Weights of a small transformer language model.
Size: 15 layers, width 192, MLP 768 tanh GELU, vocabulary 552.
Architecture: learned positions, biases.
MLP neurons of a small language model. Each row is named by its layer, matrix (up: input weights) and neuron, and shows model dimensions 0-191. Each number is 128 + 32 x the weight over its row's rms, rounded and kept within 0 to 255. Numbers have three digits each.
After each neuron's rows, "fires on" lists the tokens most often at its 100 highest values on Wikipedia text that the model never trained on.

L11.up302:152139089139118025124154141138112128128071126134142109184085123124117089129172147148140183149091108181208178140089072145115113137161143110090082083131112103236179136088115094123107103115163139149130190111088144134129118123154141116096130113078142123116116120126113165141186155131186130155120134083107150118145080150156116153166125136016180167134118130084092074168118161086115128114141098087154166124159171143171120131179128106107184118153128144182055162158126138097113101193164122149116128122118124122103150104112146052137086060079120134135098103127138100103119122162108157095
fires on: " w", " W", "W", "w"

L10.up213:144133090112198107109162119101121149120166151129139153141150107162091117113163110123098105123114074147144098127125078125124137150058137169133156147120197108138167175141188121090114105160142050125158136144089177114113168150126128155135114103126063147152130127056082126131117114105128134116047101111133118132154108094070161120129122113162138048111093146113097157136088132145169120080119084163079139147189103150207134124167179185142124082147172106175201097116086154148052169173157092128083106108119107162154130137090078088136104189111204143166107133111151175132135090174144127113
fires on: " ar", "z", "iv", " Ar", "ir"

L2.up698:075114139092147150152139127084149146129148112111165107146094143139135149124121066152127122105106139187111083130135100139128138110159132113131078110097107185090175132113081096199115112118179146135100109120036158143078127161137103100097075144140135128121062088097116154152129099172185190119158131085086050101083112099134151086170081175129117103135130096117083133140136168109126125128159165172138142188183193120132156158163150108109092115105141128122115149118100102206161112138211136192133131092097177152125139104097153141196108098199144188111068075109164153151183108120111130149
fires on: "z", "ver", "ive", "ing", "ric"

L6.up693:108122148101198120188092106169125148116082159181126129173163133093089135126013083156106033161108164150154176117076107116092195124140121147122110163197092163161126087127132121101108135127170082198123136146153093142143148131136093152131123102129124135095111098202071133140162100116138118120127156133098108169139151150078173153146079145131113095105108144117101161092084130181195099145163151120158136169077165103149152082135113169114166140099168132105174128167079168115123131123136142194098092041129155185093145129120123147100156091109140105079100107074117139111144117128154128117
fires on: "ar", "ro", "iv", " wh", "h", "ak"

L12.up482:094147169085131101104108138159073183107125125149142112142158130124067126126060107159068153144119112147139195140188084102028071095133109144114186203105138135105118107110075158138193168077173091120130154093154125072116142148144107111144105122126133159081103103113129175136148132107120088110179202102136127109133168135087070147125136141127151056126088133110106157118093169125054120155147126112150140152146116151198071186146139129117108146129144140160137107128130161107097124110116119121121138166171097070153123181164144087152196174127111093113183132111092140186112110166177168159
fires on: "u", "en", "el", "ul", "ur", "iv"

L11.up730:124141107131141107091075140127153167151095101115205166154140142096102131135113136184067083106136132059130120168127118058124153122113169143087137188128133123135140189084198121163164084129133142143071162148151111128104107182129079139169103140107130130162122128182077121069123095100108162128098133120108111102106083152127139080056167121132126111094125077144099130043133102139144105181149133173086105132160164145151123117169127159113142138136152118177142156149198138106139089107139066141129149138060063126076129156077171144140119180146139163149084152117194158104151165100077192070
fires on: "p", "v", "iv", "qu", " p"

L6.up455:132120150143102146133166108106185112065139165088137117135155100106116169074164117173150154122131168097111130147150122140114132108152148132123167128119182147200139131138131074168160139104067151140125120085130167108093098111190157122094051134141157146145171137108161128091165101054158141139105086254147152117138168166067170093151110119131179096057162107143145139100166069067106111108137100152081112112091154106095133099109142151166161136064164097173110098153116067091079126136123143161171159138128105175081171154124104102158134144139145091116121170098154095114119063149090089142
fires on: "on", "re", "ro", "ge", "ation", "a"

L10.up701:149097127130104119101160151156162132189146128103185152109118129192107094133113110058122161114151136064158098136151069119117152102135156154195153105065135122078191160059100173130114131145121108098124112162091081096131110067083152173082097148074167020039132133148143142129083118122166119069141116167113100157123126160185145144122118116181131161124121190136182150130093117098182138146126152073132132166159155113107135150105156146133130071145146119169194170143113127155100099146167096127107123169167075132125121109138137122119168095104182116135088180085129084153113106125113091093
fires on: "n", "re", ","

L12.up630:103118171161128072091093137121114131117178179124073177139204139098116119124103135148074168115121151148165096166126119136114198145200158137146164066068133088165145188094167055125173140087143111193096162148141086128147166141051133135107124166153121132133146141067079072113094120150129097128078096125151150131198081115082126139142118078118153130102129172127093164108101177129195112126129114115081177126142134159171156093109157168143117116109189123136069113127100170126141177119131113099107077114123113147133094093129089151100072173086110175128150072128144149082123170143141133105
fires on: "w", "z", "\n", ",", "iv", "ir"

L7.up251:170125079081171149103113147092159146159142160082076095145138134142114130082183100118079138150137100137162106074168118125105138117164174125154152128128100172113062108123185138138230130103107169150152131156136139161123147158110108114099077096139072140101099164090090080081115129145137129133181168120117163128150133143115176098119118134138113120117155130090202162134109211090123118102163066089100164178092118066128161142138114191162103131146121157075137132139122124082132116129096196126122139176079124163199168112147136142064129112160141110097119021102109119105191098128151157112
fires on: "ou", "ed", "it", "is", "as"

L9.up407:176157128099185121126133144054099098119119178145126137100152104158176093132206170167155113149158202087103099120162102139129117105052126174123157151148164101133100131164131125124120222121073119125054151098089132103109142074130136120115129117100148105161114102149076090079140174092140059122150112126131133077121152183134118112092182161127130099150120128134159094112135162081136123139105109151151173072049189148155107070138133153109173096140105112164137128192116157136111160150149116082092089078197115164114125126086139067116130125168109138177164163136088121147086160113185123109
fires on: "b", "ct", "amp", "ic", "im", "ess"

L2.up200:136101155138034165116092153138144085131165112165143139131091099141123108078080067089154181131149183103186127130105177151113101094185107158101143113117201135166083107114159109075139130106078125243128083111099156126089102121137093088077212107127107158181136134137142099098133142144092120133165157160128151159058110123114080161162120124097102094150163108153171106067085096139139150128134101133117144124110174081160128158122132097083121144136159126164109141129081126133114112150196089148140077150130162177110163166067127160118138178160138148066096171154156137148093162129141103105
fires on: "z", "^", "en", "ang", "is", "ass"

L11.up0:156079099105160148111134087149096110138152051111065071107176074155087071124096110126135091114124173125140186127114111080118140024187101168071146168090123166199158152096104131140143122127144105124156121090171149111150127111110157073111131113083109138122130141145086114083099103121157108176142107132110103086076152137170119082165113058173151084123142122093105173158146146165103123179143151104138121175156147103182138178142173166140127121166116161166163123142155194130107143111139141154185093132110134118206172127044133119119106146104145080118156146125117148126148133160192120078
fires on: "ur", "v", "ou", "h", "u", "y"

L6.up20:093112199115180163158107109171140153003145148132149144134168116115070126161108079126065108088072127147087153107121195113113112129158156120204090121172097161104179077116116132111114148099077142125120117149135129185121107163146152126112109080205105132138193130124117132151154124129113109119125174142109132041082137135066129177123081119125153131154162131158113140155143136131101107144180171117147153203078140079162132123129121133143138101111139134119164139145104119085140139097091141150136155119157101086103091148172074131135077181097149107101136076122106157118080052161192150142
fires on: "ed", "ver", "il", "ak", "ue", "h"

L3.up692:137080158082103159165166183101132129147159154160164134119169122159091144120128161158124113114071081102124118121125099184097132063138163174152144091093065091111081071097136168127124110109158085076093096089159151143093130076104137157140149137196026158060146127157148147135126096140130176147097111141098154097112182061125135183126197070109100081128127107097159068139136125127160142132135186113138124117123144120154174191178062096111139092123172167135116126146108107194112105138156085188135130148115170103127177109122147159069148141140134110136136088084108163110113127158159161156
fires on: "ation", "as", "ear", "ct", "pp", "ay"

L12.up528:188187097127103113110135135126135114163156121104156120171116139119163124122224131164178134074102108170104140042110136084122131139159090113068169097137166113144094166088157115153115112109095174141151123175105136183149154132122174158150099135113082170107150112176069093081087137074085133177066110163145149138152128139110108141158105124087161102139157052087084135154171134155105122134130095103112118130182108121156152095121149161102141110108152094192098145173081114072111102157184158157120149180139170175093185133145065058137098144099093137097175093102129125160104111169108138091
fires on: "o", " W", " w", "on", "ust", "re"

L7.up206:074113165177093092160134141186145143164176099161141099177097129133185101126101095114186189163167137154111086153170094130187106153173075174129153144120182154185109146132077172077182152058087043137114137103120159121110161153120079087075132089113077100148114170143137119158172087160100103074080156147210079130072146153103103138099090162150164152104168080097109136118112091152102125124152101202115142127114099112139135112136139076152155126085123115142122085165143135125115106108106172115110081136160177105114161083079171139118154109145103110137119153095114124118123142135146095152
fires on: "ist", "en", "is", "ov"

L12.up23:162089119103156167088132048161088154112098172067115128131157129118121121146133157072113197135105149140100165143099145112137131131147193116131135152144095106070120145129121158154168134150147097177132119072125108094119143179118139152120063150110173058168150144144065212148149143120086133137156088040124110107111091115150101091125177047106148123090125054115106131114121099110133144171136103146108117131157136130138149079138098141117181108179106158190128173143158062158154132085143104125146145065153143176114104155085129105106151186115167166175129180112116179122150114072086186114
fires on: "l", " |", "p", "v", " P"

L6.up253:152137096143064051091163118119047163143188177146119101105130104084138114107131106158146151079105121110194171100183104147109180086112081109140172197115116171157125138132076126102173164148122040124101071128163112112134124090131111135150112096148127188104071159108157159144180028073143097156101089160109120130115081147144108136069141137134218095112132180131114105147065101133100170155145154174128185129135075153129127122122099151143166173099140123141172126109100146119114184105138099155100131122168140138184137123151118148116167119114174095148132093115122075110111147140140122134
fires on: "en", "r", "il", "o", "ur", "ro"

L10.up519:094089161151149124102197153134090091128211150131152089092047109119156143090201149131113113089087162078043145122161134169105169110114201162151148153124119066140111113098094114108176156153133078137134196137109111145109120110117143117104120126130089126152116111114168111105204162128152079085185145109133125143105146142109144138115169108158115126139107095120215082107147215096138127143144174094156140143128115117142114093113110129107161118116168106144136146095100112100096122089138101218154096119137152141133080136043145079122120162099144121172125117102074180177137111136113100193
fires on: "st", "im", "ct", "ing", "en", "o"

L3.up393:149120116058108121106142150077170168097129172132141166125076160124124132149116131089108154050101137151128163138109120066113100169120116093164108134188193136118094115104130126050165098093087093093109104133127157110171158075135109057114148093127158184151104099068077057164126132097131125130124094190139127103128170120180135160077188158086138138124202097132065139157128142187148203114123132135133129170137150097109138155136118145110096220154108146123191130092144139099143106122159144148109101088086131113134152152123098128171164171104124081147134176179062142148096121099119090129
fires on: "3", "4", "20", "7"

L12.up540:123140097138109112177091154070105165124134156103075111143190158133121156138115138077060136063130167136082121140165137115117134104110092157129169127105151137124114078081124156151149115160070075199087118156140127178080151178097106120123123133139069130096178107144124054079143109103107138122040162163081075119152106171134135111178190146098135121118133151166100128131139118156096155110168180177076110131156126139167119133108110091160157143121197145113175079115164157054165157171139097141150115136130121154102091112069076143145108170153110126193130141094158114079113138171086183167
fires on: "p", " n", "g", "om", "v"

L12.up27:195171148114082155144121144127152161141104152101137122106155144139150103155180155082112094156105152081122140089172142122092173134153104124140081136145121068138158103121164160122143092109155074082047139117197207058121103183110186183076107122124125183120131170095103142127145125149116111116142136092132108183128093143111095143130096111126108209070089077076123138168124108100157108139149142121173119112127125117108122146165132158116045110144074114128137070178158138088161185102082097047141114207139139127095099119188128100129161140123117164167158110151135104114178147141148150081
fires on: "l", "c", " in", "in", "er", "om"

L11.up68:151105138170140120111115109122113089169131105103179156156203147166154138114128101142122152120132149096145121085163083193113089162169180110101093036117138148080146170142169129076184147081078090093151119126104104124129136144114101145091106111094152060100142140103130077141129108102188091140138161163107101098123092128125133123094134140155113150102120117152164134139177125077194133085120152120138092069170138172095075137149102109136158044130140112181097127127174147089129077159141188121128148097116142183120090097155141081081155057114141193163134177144106149120203108180106173164
fires on: "re", "et", "ut", ",", " re", " that"

L10.up267:162155135114142136137118150158174107176082123146118084150147151104139162157093110133165128130129117164152123127133138096132077127164195167162140092090129144153090189100088094154141143038124194118093135095145131057150112142100127096101126149155093084166111141197084140119129173104093120103088065152122120080152135184128143178180111144155087131091132085134119082093106115117124052131149082127132156106168160170107186199149145122114129100099149113140103148162093068124084134015074140147175166091102065155123107140126181122162136112133128139182145113155085167157162084103137114142
fires on: "ct", "ar", "ap", ":", "it"

L9.up733:096142155110138125090124166098116121164109163124067094170124164150114130121161141111098111147154137100158101147133107128081185147150175141139160119066086125138073101114168081078162164144080111151168083074172198172160197105125083135097105165152105119103150147123092136100120191138107145092108166102192144120197141112128124161148092131149114085104167153157156085106123096090179103130087120088121095104165138121163127153176073170095163140112169101201116139189085077126116154065136095096211111073106119127116102120117132111108181194144162129134065092103124150102162094143150145137
fires on: " in", "it", "as", " of", "ct", "al"

L3.up430:112093185124132130067089148159153123044122083061098087148138152093141166083197121098109124078149106070123170158150126113080113092108117065111141150151131122119130125163106098141110104104104151122168096148149184174121140115084094125143111082100155174115184146088137109123184145123153148128117106174158133138147170106181130097116166129114099143111146066043181137151172140161136133109138149155203175148115147106117141116138124127082094122135116135165136198091124132119172184150182148194185085145088131096082133127150100088132182102176119101057121109164059132137136091116162140153
fires on: "if", "y", "is", "4", ".", "3"

L2.up581:149123137087085172154167148127096120120111120146197125107094163133143133133058097153133184138167118151119092179211079203145175161172102179152096117118083162088089105141069063169170132140124116166108141107063148142155109067149120119109104099169112151173084101109103086134135152211144117114122146155104118095117156095120119144146131156160090096108179115118168087111161093094144119114153114137120138176122136154137221101136093105142109146136135123084133096113118152139122144105116143168137130089124105126150143051093162209147105089164177111094082133076096123163184148154104067098
fires on: "n", "ad", "'s", "z", "ion", "ing"